{
  "tie_embeddings": false,
  "lr_mult_o": 4.0,
  "schedule": "wsd"
}
MLP neurons of a small language model. Each row is named by its layer, matrix (up: input weights) and neuron, and shows model dimensions 213-425. Each number is 500 + 25 x the weight over its row's rms, rounded and kept within 0 to 999. Numbers have three digits each.
A block is one neuron, or neurons of one layer that tend to fire together. After each block is what it responds to, as a language model described it from the Wikipedia text at the highest values.

L2.up2485:503521529468509478521484501469461473565496515524479449521555505497521494487459505507459473524507489459510500535469492521522510445490505549488550449551516536455481511505523499510489459511523470490486520528543483506516501502528470507434546504521467482521499520466486486489503519471528503518501511503491506531481477521505505510525472489536527447497536487521510506495491471527493503538463520447482491515501475529506495495513516518498527479499445496461525461470488502527458493506509497526467510514496487487457514503509515487539481518492457486472506502503528539518514505515527485481469497536549495494476489520521535471509465493527521499486531530
Responds to: Mid-word subword fragments

L2.up2121:454502480504488480497485495474510448490541528478496542520505512529487516499522478517500486525504483496499501480479494471505469506439477521504518541498455518524513477513491539465481503534531490509529499498492458504503553468525530519477567503478495493500501505444525469503470509526494502508525497519476461507474526500508493510519509494513467442514511511461559534452530488460503499494491529543520503535483516531493527525513441531517486526519502506543461481518439544487497514485466498482507482485521475464481524517481476493466441508530492522524501542470504515495483503452524515546502528460456527458502502520501495508506468499503506518531539519
Responds to: Line breaks in structured layout

L3.up91:469507540527533531474470461461505522529466497499528540538518504514476489469501473499491487459529532511469485490484476542516489502511503469462476518501511461502527502463480466519552442432491519487544510501517489505491446499500500492501467480457468515471521486509484548545486498461496527454488470513494525547483524527494489481512503519526483539449483495523491492521534459519491496497500507511481523500499493523502501522543533519472508500471494518479492520493479513460531532516503538520495503536464508502500453465498508491495501517490517558481497512518530537495503506533516524445547517518538497468460491464553505495523499522475522483483492526
L3.up319:492478519477479465494513461472463552520523486511525507529513508487493518449476551514494484440512526495489529499539512551485486495515496516475543514482478511501508515468501466507465509530556470525490530460496508498510498491453508511517536535507509487556486498498463512513514517458508472504462446508453522492472544433537507488511508489488489450462488541522480479489524456499500474503518543546532516472496517505515457484525494519514475513495513534532501489467536495558518500487460493492472496530490473538527497536455465464491525531488532494509514535522469494511486494533490479511478474499465498479523505520487482524535490459523486531537537517
L3.up1420:555491513486490556503502510465492502537491516473494480492499529472525528482473513539519471504543524509472504527489474561504526491502499506541491523535498510544521497518506522493507470506497473497526520540491460443514515536470485509487473450491486520506502510538494506495511534494510507507540457438501477476475537523418484492518528519544552523499510500432504503495518470444465520473463515455520468459511498508483496518510488540508524489470532515464483503517492546522492506513479512520488514497522490473465463510516517466517497492555459467552464500465529519466509458549473505455512551498529494493517483499494470530518532456458520455510494515
L3.up1913:485485507511479520478483498478484513474463499518495432509463501488509523486482492517508536507489507524515499494495530531519496482560495484515456474524471507512538470547491517482474517489472523484505525502501542487507521487470516489521490515502482495501488502517503519543490468493517551482498466501529434509444463533498480531495508547500513505494538509438523515516547500496497548486474492488487469452499508489523478504482504495491523452432498477461458499549497556475498486503500481509463496507553510525477476490517537481511500484486450494536454512522498531488502454491523475512505506491550490467529513473476493511530526459476551514489512511
L3.up2113:481506493485501546551507496459523575516513517539481503489478491446450491472478436515545515496530472515506517509513514519510463522496438516455497524474500487501499501510484459498525504472526489536496526513541501506463505489483527458462510488486505542510514486508513489519544487486471529522541507516516483497510521523479502490510489490484536545485485496501478488501464490510465502531450476491522539489519488526518486487500524532457502515516515509499502465455547489502521464476477560502480513500499506542522523476508491471478498504512471487509525481459482470488527529547492520488466480498517498477556487531486520514485521548493505497469513485
L3.up2242:530472514486516485453503492478482512495471503496483482513508499522520490489492492493537466487517492503493524503506466546495474510476528489522481509506495505499499508493474511561468462493461546464485492478464467477486478512547462458505493500508482517541502527489462546509559474487508514532496493498518513534502482479541490526531452516496440512480503462512485539475478506527497529529515528580573493514507502503515469508491537509502506490480496509472475489452497494515550521513468489492523515451480540492501497427505526437502503521498506490484514547458518476526506468556520480485482503552492493451450515436453523539459502529511523538518478495
L3.up2301:556479514513455498512496490490493498528462496491463491532458532487461465545500504520497513486533537485474535498518472524524544488502506517501475566499511549456525516461464515507495464462506498495487541510483452511506506496551514471464518537502457467429493500557521468546495538487518491489480502503550505517494466516526501508468545502515460541450532527502473499508530444496509492450479504528530505529463496503515519493482501488486481471501520495495467505481479494503526499500533528471537501488486503539511496506509517514489493502507533488465507473512526543469502488519494474510510464503476563481524496506492516500501480480490496481519492535
L3.up2423:512513504491532523481560488499481549505449525479544477506495544498494513512521471520496530516490475500502495502516481529530504551474593482507518481492494532483500492535503526496443484471474512528457526536462451465482499541529470534519487490506484523496509488524495529499508516501514482556543523506537466496429485499448477503498488521475515512515491525500547504514480533477515548511442527493482487460494477495493523505494507462446512484471517458452513513482521526511485518455495510506496509583504507524493514442520480486496478520499443517514427506498490495508542520512483482474471501510517528490490496456497486481488481486504528535477563520
Responds to: Line break ending list items

L5.up345:486443441489500486535501521487516516506451469482491485497474495470501530504489524526447519481493490525501496484479524484531539531574495505514499537503469465528507539492547518511501485531511492521516505485472451527500462501468519520533483515516471490499536490501514476512441487475485492452446520523487559515492496540463492529521522571493492485485473513494492486536484473499467477497541549504475509530521508526511496501512468549519495514470496484499513521548499477457479519502472524481514524533440454503490491545487498509521550506471467501475496488520509502524519521519497507510522536505510489536470545473474447493485464482513493533509484469
L5.up372:477484524510497493500475503478475482489523489522552518550519532491490522489506488529482529466476517504520453511499541479502518510504463520514486505512491462491492528491525483480518512515550458481517459489491466491528463500536489482470503543513483483485463458533515568539457532500539475481522494499491464493514527494513511483535547491497497478464494484555519496442502492501531466540448541489507448534494479474511483513555491527477512483487528552508531527518506525466487479524506501497504471497483518499468452488519530504511450494496509502523537519519465474529480491471551489527539484472482508496520508539511512471482507524489508551500514523
L5.up1192:523519495493544466474476491531494537503513558493552508475543528525430524480498476501528470533505536523489481498557529533486497433454495510507530458573496482515530537501545486485519494529495512526469506488493508500508511466544550435495523512496487492504527521528479505479468504527498490466525485498535504481498411494517515505473517490472483492527500500465475497463479480522567461494467524484486530493494521531478487501523491487519509513456536476531491533514528502476517507478501511542495494517498483525507483533465509489501506508474504557503491508498516505486517497509491502449509496498537488445469500527526475525503462502482473487468502498
L5.up1255:494485547468482506538529496514522481446506486540502510477522540501466483440497450521487515529502530505475496480518483510509472537511487496564491516550512474490478520483489436494541485509510458481515474540481504504458550491498533493508499507514456495470441472513459527540485524532479512452520463518480495481498451525514517486468490468526533527483488511478506543521463481486521557518496496476475498492480518464515500495532515501491538545471527530441493513438509495536480519504524521512473485541478487476544485510511506520507474504504461526494514460487475516539512475453489488471518485510542498505525506537484478498482518530498495458495497505
L5.up1884:545504518511508501518506469526462470493518480498508513490546514558497510510467521485532527533505498539529452530517470501521491514514477516509512487505480513457523523474532468505528491484519470512509495506480492510512500450528507483532491514496511510503514500527488469476466457516506488511472463496508482478482486491482496521520498509496526495498515514508488523502499493489481499536436483476445477483501483498500527494538488448538522503494488504495502556485484537508496463464513481492499478500474536518564522523493531532480494518474505529487513478496495539522489506500505477490492538426465513537476521514470502489530444523510519492527510476
L5.up2006:503486505491494522507535521500470498478525474457529465507503488499467476498513506499498503479484503519532439526513458507501503477490521482490498505503499517514495511481545505511517515480479496480523502480511501485519492484517520463492511542493529514517472473446447502497479546503504502512538476456526498486456543481499516467503552507485531529507474504539486523507504516460500486502484497526521475430481495528509524470474516494503505486472475480486464525525473534506479506465465511507489468488522508477496488473548504496535553527454514508480468501515499467476496489514572503512482472501499460485515515502441544507470479471484489504496460493
L5.up2396:506478506479487495531514474558495512545536485528502516506475536528485565471512493536498506472549513535520460516485497492504504485489480496519482451471444500485501501469472533492484471491483502480527502516505504528483462498479525497478497504508466466452502466506477483480490505513516529491497493496490507495497463415473486475536489522488484479534477483542516460514444484500502488434514513473469482492446493524497536513544462526531535478490541500523508500513507515504524529496509513472494505489542509468517502502506484479474467491505491542506480497520523485501529520486501546486506517517499494521518519456506504515476503496504483511450544498
L5.up2468:499525467536505534540493525494503511509493478488492466506475487506451529481499529459514503552513497539513490509485527510452468527520471526522482477491473500533484523510483473487534515535546514483508531474512522511511511498483514473566510513536511475489523466486504493497476493527524529521468480534447513481497421471486529488502494504452471492552498489494470511486512506496487490524481489441510526511497535488498487475483483499524518519484473509476471497465441506484483474475564485551493472475513478503511531500494502541459502531469491530473507493484515462483488476462553495484505483477488500483504495493503472471505519501575474505510481503
Responds to: Mid-word subword fragments

L3.up128:473459504491517446499506532493497509513536522475518453513487496489513463504542451498474473469506506514498532499496481481546517484495467495512499518537501488484483492524502539521519533525517480492501482463482512479505510537495484520519485539493534580531489487487485518467479488502438493511534502498534497549506494500551503492508539519444529506515465502520494519513504456483476503548518498487509488499498539499480546520560465530487550505481517518497515460465497540498446532504543508477512453498530517498492502541459486495536493522487481505463510520470489525508491485472502498452542513551480480458458502457445492497488519485528516544487518484
L3.up506:478479544505482456522491491508455508493486488515449502478502536481535510504500556499503489458485484502464537503495538541484526478469457528507473521461499540469473486463488519498480487480473468502472503512527513481516541532542524500462484456511517519550510497526521500484495495488473520481558469479527514521489518516485564474511548555493575505495516546505474527506492499506521495482519536505489498435515493528453499519489547479505486497514498484493518511507515506513492513483455509467525495519507442508479534462510535505477497503536485525515510477497483496498484483531492494459475512530496490494484486534489464551526541482497508495522529522
L3.up862:550499524522522522468530486480500437504444545511509495466543466530520479496519531495496502514525507479510476488537525569465520485466519486475486526516476484480521472490505461529473538513517525519462502484494469532501436501451476524496478514540529503521494485539503475539494517450504474494514466490498494511501543510492511493563494499541532506505529504501526531519499447447491500520489547522502534463525517531510515515464465511473521513536510517540495509515492517478488518500486543527476493449514483494468465497522525536488510504523513564496508453502506505502476515522485513487511499525500482497486491500489467508463503545486491480516511447
L3.up1637:502543550489516502488528491493467465460511478466508489521463473479514551472521477496543478512491521521490500555491497501481517517507492511480467526469542526444510500498492497462446522539498511465477526495529480462488487534497487533490471532539527500521522485479480517468512502502530496505479521474479517527527521507468522497483500499490528528529502504519550483468504479521491467513531491522511501493501525555519499456500491488481482527493493460483490462492471508514494513479503507505519479536531497544496509508519511495480490505503450502509510514510470510496494494547473519520445484493503479482485454482519475550472519514509506482497499485
L3.up1814:483498505487500471491487513472511498536486553466534498489446461501526545516530495535495532447493487492449514470500477507488513482497505485477504511529478467468504529516486470529512524509543518508498478499473509485486486498499494524516520487487481512477533491481448505506480517464532500492482475487533482505522556496497466511483430482497510460487514478521437503497498468486512544547460502491537547488486473520496450481520526489456503499459522532509505549473516527507484544522485560488509525523487524505526490469490517503536507512477449507503559487485568498479526515536490523495477491501519481534493511488447526530506476542527511483512532506
L3.up1852:504534526464528470501478485494528515531477493509521522488459451470499513526470439467494478467492515433480521518438433483513484478473554500463508473505512480469501530529479473475521541495504509481437510497530511477500501526481521503484495489504473519516514527525511477502493510543500522512524505491494529474484480454451470506486475486475479561506525496462523475499487508517478488477494537527546490481517481484486511456503484498484508447520530512498513483479492479515526513525498520509475490527453511532504447423476532496493541524497480511516449470543483504464475489499499531469501508464553486495503538482491486476475521490515465503531514491
L3.up2154:491520525508477533516534513475495568513496498506475491504498547511536517476546516457484528513481476510521507498487510439470471515468494460523482499543480526506502489512488515516524503479488516514460508494488476494506505480484517492566503550504472535511494507557474478497492518459460507472496540489481479506503511519534500515498503504505510532465523521496518497493514482503526493540510512463539486501486487519494522501493470485470511499521513566476485459527502475477495545510463511484514517546497521541497470480486517509502502504520497501468490505500495517496559482509459513489516487499534503462524472465496501488485512518492505496476541505
L3.up2502:503476463497540470544475507505489457526527512499474550483534492495462514528499438480464507468490456492526487498528516469499518531484485495523513512533488498470521465484483479523503487483553477552471502536512504527447552525535506479500511520480506495493509497511462454502542492516482514504487508503474532510495489541483482472512509510493499573526477512458475514491504509522501526500509521527480487526520526505508499545469473475467472474508526480504542540475472519502510509481488489522478508483495514528507499492515486523517503494464481506470483513538518548542504512578447529471474476498536518483454490476502511486477512538480478462503508512
Responds to: Line breaks after text

L5.up1:499459551508473498461495493531493463511512476476520527514469508463514494515512499464485543534476503503485507498473489462508505528473540521499502518471492502478515513502502504502488513510450461508515491482507528512524521460504460468509481503540520511508531504486507508509486484463543520502526458467481461485509477481503537519473522487529523498471500496505476479448540483483511507504471567491487471531514555499511503512483506465500501520492459530518490463471516520504513513468503518499480469481511538469497519566495470503482494490457486500464476486455498502481517516480500499495467499549493484478524515550487486515485487466505499506500519500
L5.up87:506526471494511499479501497468467521480508489521460497490490530506503514499524521501489458440539482481499522478487496500486474532507493513527487547500477506492506519474499511489456477512513471513508512523498551507477510491534453486502473513533521498493495524487483516526520490531481487530544475511459491495491507472507521534513523499492508509488532452459501481500518521511506505490469489450524452499532544526485495456469495505511509499543485479518523470486498539464510551486548496544475458530513530529523485447513524492478484554555513508481454497506475510513505514498545495529544515498506509482505503516528500498530488487545450511497504519
L5.up391:484559522457510477537537462464465490490498494476485466536481476534467480519514465485497536546544513479540500500451448498489511509474482491515523483519501534474488512489475494520489535532433516548475443488487496493471535536558533478509481520515485482466471500536482511501502497527520477492478501514503520497454519456512526499521506498490490508471521478500477539503446485466482489527509526487513504491534493512460513470488529491501501491484460512503456516516505519486505480455502501527506522541472494510478475520515469504514500493530495481526535479515478479513558526465498504516468523506490571452522531503525501479498503476516517511507497507
L5.up852:477500508505490480500529503510516483515494523510557494492496521496535469534473537457493478459475506488504507463469500493519522519484519526492489551479464491490510473496500496511486490467459524499519483535505503468500480527490484500485533480468501462520494484518500541479508519460509536503507495473485549534437566459492524512522510497537507457505487534474490529526511520465505533513463514512494501547489519509519529484517455509512532481481505500506448504497505560493449527476501491502530507456507478495474486467503516462450534463512468466483500476464508498482488562502454519510495513508463533501518501536504472520498497472458499487497492483
L5.up1454:506461524476514488470523474536470525489485522503509456508504435479494503513526518470479492464477500475531462456471506485538465493469508481477485489519495516512514449474523481525456512525461461508526462581538457467499462491490537526511493537517504536487500505473485485472508487473517482503535537503492460521521499476506501452516498496513499470420527532492485512529516562485530477513506554531530441513507519502503513476463491463492515497502473531495486504483518513487465510538489457489494463545527534493472507469550521481505549478510526489517475506484514481499481457460451494523489498492504513476520439516473515511524506517489509475496502464
L5.up1706:502471518490513501478455491482522497522404528522551508486508490478476525518478508494494519494514508505506496473508529500480498538487477487475440524512508511479445514531508504509503482456501511495511479543501500510516529502479514481516510518460489510481518468519520502539481484489501489502500491531484522568500523532440472525508486503500493496486510430491510452487505504470513511483505514541504569493490489509499469432498509537564486513515518521542486476538502501496540528517475477474515473509550479510505506485474472518472486482483500538504535491481446503466494487519493528505483527473526473462494510483485485558459531524464481502455493492
L5.up2335:556484505525495521497480516492564500488472501489584548460527506502514506494483475447529501502472492474513529480472513511504514540479499457534492458503493492494520470481461449476517527522506515497536484497471508487498498461439455491522509489533493512476522449513506549525501527477493530504533508455486505465494523511494502497454496489527500484477487494465501518480526505468475553556494515491498478519492530480515471476512514464506486497478521567503469506503530515487504473504507511493478538508496481488517487497533484469512520506505510490545494473487477510493514475471515459508505492558513517507453483489506542505463505526505522504478511517
L5.up2343:530554485508513474494497469538473502517512463475491559457538544494501526489486452503514503509493477505543551491490496501496516521513493441485514469463478503512502519500466462472464489491461451474508482522519493531506525547496542511523481505534502523486505483509455567486489483507485497499502483501488505475467476477498524496495541538503504494513511462458530497443503521503482513482486460405497497508538525497499471467538457536503475522523525499504449435479478484515508561504489468479507483471526510475520491511539504500512535520513495502502461505442521511483489515500529518497477535499484478476468525497509485505495487583514480511508528517
Responds to: Table row breaks

L3.up331:491492457458532455471481477473470470499500462520453469481471469524492498460509527508503539452494504510482460480511509452511497517460474516489490472457501515509512534472511482483519536552465490523531475476511477524505531486489407476525484477501506528534525497526487494524502470517494568489507470492482494516485513496534512537523519479543468478519516492503470508517503488513523504521534515513525559497497491520521504485427506492511499488478530520515510519476536511490484534475522520478504501492489489451461534517525499450480510485560489498510500518501519487513546516527459507525504474550491518518515484529453482497509489497520517483517497484
L3.up497:489474535546536527498471470479512510530531485514453477481515526484504476519516461462491509494510521493479499482504496491461495515519490527483506520451494483483496547468459490469532507499508501550502458463498519487486491517462483485523446529524496458538466514528556497491496532488530511404503517502515487536521504521521497488475494497498530491473478506475535504509486486489477471547469501504486499519527518493534553525500484496495544512490525495479521465518483519493507509503507525468516559519513530476506496484498522502496485488512486494505508465509521526464519507458499502493461440519485540492574462511510519501533504523467483485524499535
L3.up512:502466542475530513489498503469538489534485471506557511482494542549465544522521509531524525475483482491477502510555489494508518503476528491473526526511497464492443480544549485484492524489479464556458462505477474505475512500548467489506543486503495472469525507509496494511473543555509474481504489473474499481477524481538543523508519479516427494500471489509495488484527507480520498473502486464469527562507511462505476466498525453466520474522495485475510477490495497494511473494517494492453512541544515491508512490530490518530491488472480505510557536505492491525522527494519496476486532505426503478479504514436499516496476500501454495561522510
L3.up1319:511478575493491502514483528485481457498529456475502493521477483507497482527481449487480500458509511492474409492473452504521506507501478497480485499501512473470518524475521543458506453501509467503499481549479467527537527463486501471493518478538495463502497529534473498515512512506496525465494496481501476527521491498492493522579503511505482481485489486515492494510484501470467546493441452478523510496516494482514512494496506468474534496509504454534514511461495519482509495507479535479541519548487476497494497503483531494511498503498471511496539530501492499528458473496510515474500469473468504529589494536522488578484495467502499452505482492
L3.up1425:522502503522502531502504518516502488474496499521536469518543496507475516539535503511493513474477534493485483561487439538444517518434498511507463482512489479435508517511489468477510484522532481486515462491527467550516531471542505517500484516467422504520531504489509487504474502543531473510499507502484495503522490466493543523504524469506496495490454486535462519508428550464476496516463522514486488538510446517507492520506518506524500486509496513494477485505530533491510507509491490505478515476494525477475506568518504444475498476500482540529534485501510479503473527523502500491515511506490539504526514545513460507514466511480492505533439523
L3.up1688:487518520496461475501508487491527484485540523480525475493501492514487499555517432464515496481482509518480468531540507490501491497492513509512467510482512487523501525503537459530516548525469499500515492506511497449481529480476517482478526529509499488468483486523493452523509496522504496533502494532473527507479502515519478583531472450502489453483469452493515509505492526471533486532455512519484489515496492521520484479498468495510516459442484534502495494478491559480497516569529505518484487518496526505481500505527504503494518520476477512469450500514515518491476468528494508479486482518487498539528491477423512504486535505489464490475514502
L3.up1752:470479527499477507506494522494483481551469515537497440530531540544481511495461490503499539473518422505461504508527497517487476490470501518488475511505514491486512547525507489499507492502534480473475476538492497480482536531533484502497510509521487486496545480508452518503448511499516508524483470476457452516520508506541443571547522524458553509477511490484490487543521483481487504501425497462502508460518508475477499492514479496501501466506514495491520524539459522490436532515488535491553490512493528480488453512521521467504522481512454508523494499521497480487463554508491547518499482561464509511489503572469492518504486508475487493533525527
L3.up2041:486499484506487513502481479507478488476499501501518500521519546495520492441479477510463472488504530491478472555461498522519486522509453508513545537500487488510489477508540456508500532489524514518479485451471497512480488500484518503497487516483512484494496489503511500531455518491488504469504506503491496511498470517496481526491497505494498463517484500514488534503494510437520527464522496504459484481484535468525531487492518552477498489457493513480505446518518487508497498498521516512518476521499517484482482544492487481504514487509418522512488523432540469516513493490529498474570515554477532526524485495500519587513499468461459471428503475
Responds to: Mid-word verb stems

L2.up106:457492555516470487481489479513506535518501501475455481474484501506523509523501503487511533499465469454511549495509498525539499532479520542536533539519526522505477495513483500524518499542494491546532490515501496504549542514515500470474485550528432485487512530504492508504489474505494502500490498517456483491503506463489518495541527472553477475483495484484478498519496522425485486505480503543502497510496502534493578480476506472505478513507508502491521484536516507503537516529514541464499498517499490479503502556492517460498513491493552551513531484469483513499545463514493505515490506505501516506495487482501474492494509510509527568501537499
Responds to: Line breaks, mainly table rows

L5.up314:507496555529474525511531514480510507510449504499524520472493491550472511487487507522504517467481478476529440541502481462523480500494485500453532543554467494472481475503450454483533523552484512510517506483522492519489553516513498507517497476495465457498522523445499526541512548458481525514465494570521491498512484480478510530493512447522499516481486516499513523488505495511477495529497471508478524469497478507524511498537475514459499488569506486483467513494525482472526513537473449508505522502533558453549495532504484472520485503515502518487471472520493556502535501508470559501472502495487491491487455486479495494493505504503463562523530477
L5.up1173:518533491526492484518539518498516511538522504513480492487481440501502512484521522530525524474507491529507507449517516464503513459496486519547532505506489548483457474499517496514478487516525502500477486513501536499484499524520507472523516493510474503485493460489478529416540530515462540512490514506514523477506482478473481473486523502528522488467530585550507474483498503488464531529479512527488498508483486519438507468510512474456497495449536524452529464508453484480514484491485489488468538486508473492493519472484515489525510491463519482489526511529512474516544493504473530491452539504501494455532459536512509509530462461518489506481502503
L5.up1237:512513499497521493517505468520512544511500514507533517490482468533546456525473532504476502465464511474590493484519476471536511554513498523512536476523469469491497508494464493510480536541491468508467481466540543493526510513529476458510485489508501500500460488499495475471508532493480497494507474490504523507507522474516467502479513496532481492503524533476476497493494508485513501497524485526490546457499481497502519490498536443488500528484496527482484492486483489497503532486508524497550497479487483506489520461485508547506496491459505492502528483513505513490511519489476496497548537499538505556515518497497480531515489515512478518553475488
L5.up1805:480520521482469446494534500475532506498493518475468489521499496504518484506531526483482520503508493532486504521555484499463504456473528527524515528496507445506486476496527503495490467499504471510500452508559508485489482539505475451507514504532497463493508484479498505471471516488481537567577477489490478534483492484528475531514473462498538505505484523509527506495487513527474497509477527515486542495471473541494516508479510484504538500519486525528523461532468537485474527515486516531483499491505492497523499440504461479496552497557511545527519523503468569529521479521501517515479529503498509490490512498519493509508461490473516511482488541
L5.up2036:479493489516477497519482492461477465489466492498514508508436492472498497474532545496496487462500502494519503510552515490492514489518490496510522480496532531462508485470462496440471499542478484487511482549512534528475510479576528512505522456513503514537500474492474471472524510459518461502563527491477492478537496474493501511494495513492519508542517519495537520492477541484502490535499509541499470481474489471495523520484449469508456513458487545543477513532503503503464512512517529493507508483523510479503504488507500555531498460506491534488486476501513519507530515491476519518485482516499567481530459516459493454499497469515473474516472512
L5.up2077:510475538502457508545477486466501473484454506514494500510468440508504510472526482481516503491488524516506551487493510508430474508486506505483496523535515495515509497491477509508508497498517509520533547492475515484533491507493483523499497519521512506462512543492442491493460517490468512489466505497492525489503550524513468558465525491560508480459486475519540510501520477514501497506494506482486495488504532523502521487510503433486487489502500503526499558515514478536562499463519503513459510512519502549462508509501545475505503507503517462499461482499458544497495498461476485469486530455458507486512474532525538494512479479489520526492496489
L5.up2118:511509516501499472524462521467513511521531492523474504516449493500473546517509517494476509488497501502514489484507493438509552491493524499491519551486510468485490491501563483501495503495457479511480490477507510485476505496515515475481490499533471503523555560529444459524485494461508486473483470497480520477515518511541499509511512482513506497460497512486489485535480553517519489550476507476475498502475474490504510517516521517488496491492503557513570518528515541487552504491502517494477500506516457478489473482521489486531496482490493492490481496506487503495486457529457485506487472476517493455496449534473514508469490503500508506483482506
L5.up2392:528495485494493543475488504450501536544485525508486483490526480510518512481499461472540516516465457464492494504560508488481495519535506538487547495503488444485550509514546510532482515497496514505501511436501483491480524475502525504516484471518498482534492488451506518508490534513470476518499486484513522525482526497460504503480475546509485494496504466534444535530537494456489486489506534547507458515517521502488517522472502503446498518511554556448495511568523496497511459499475475535456518517495464480485534474481525509522504496475541525507506438512515529506490499466493518503461474503505504469514535548506477486492438486502465510502497480
Responds to: Table row ends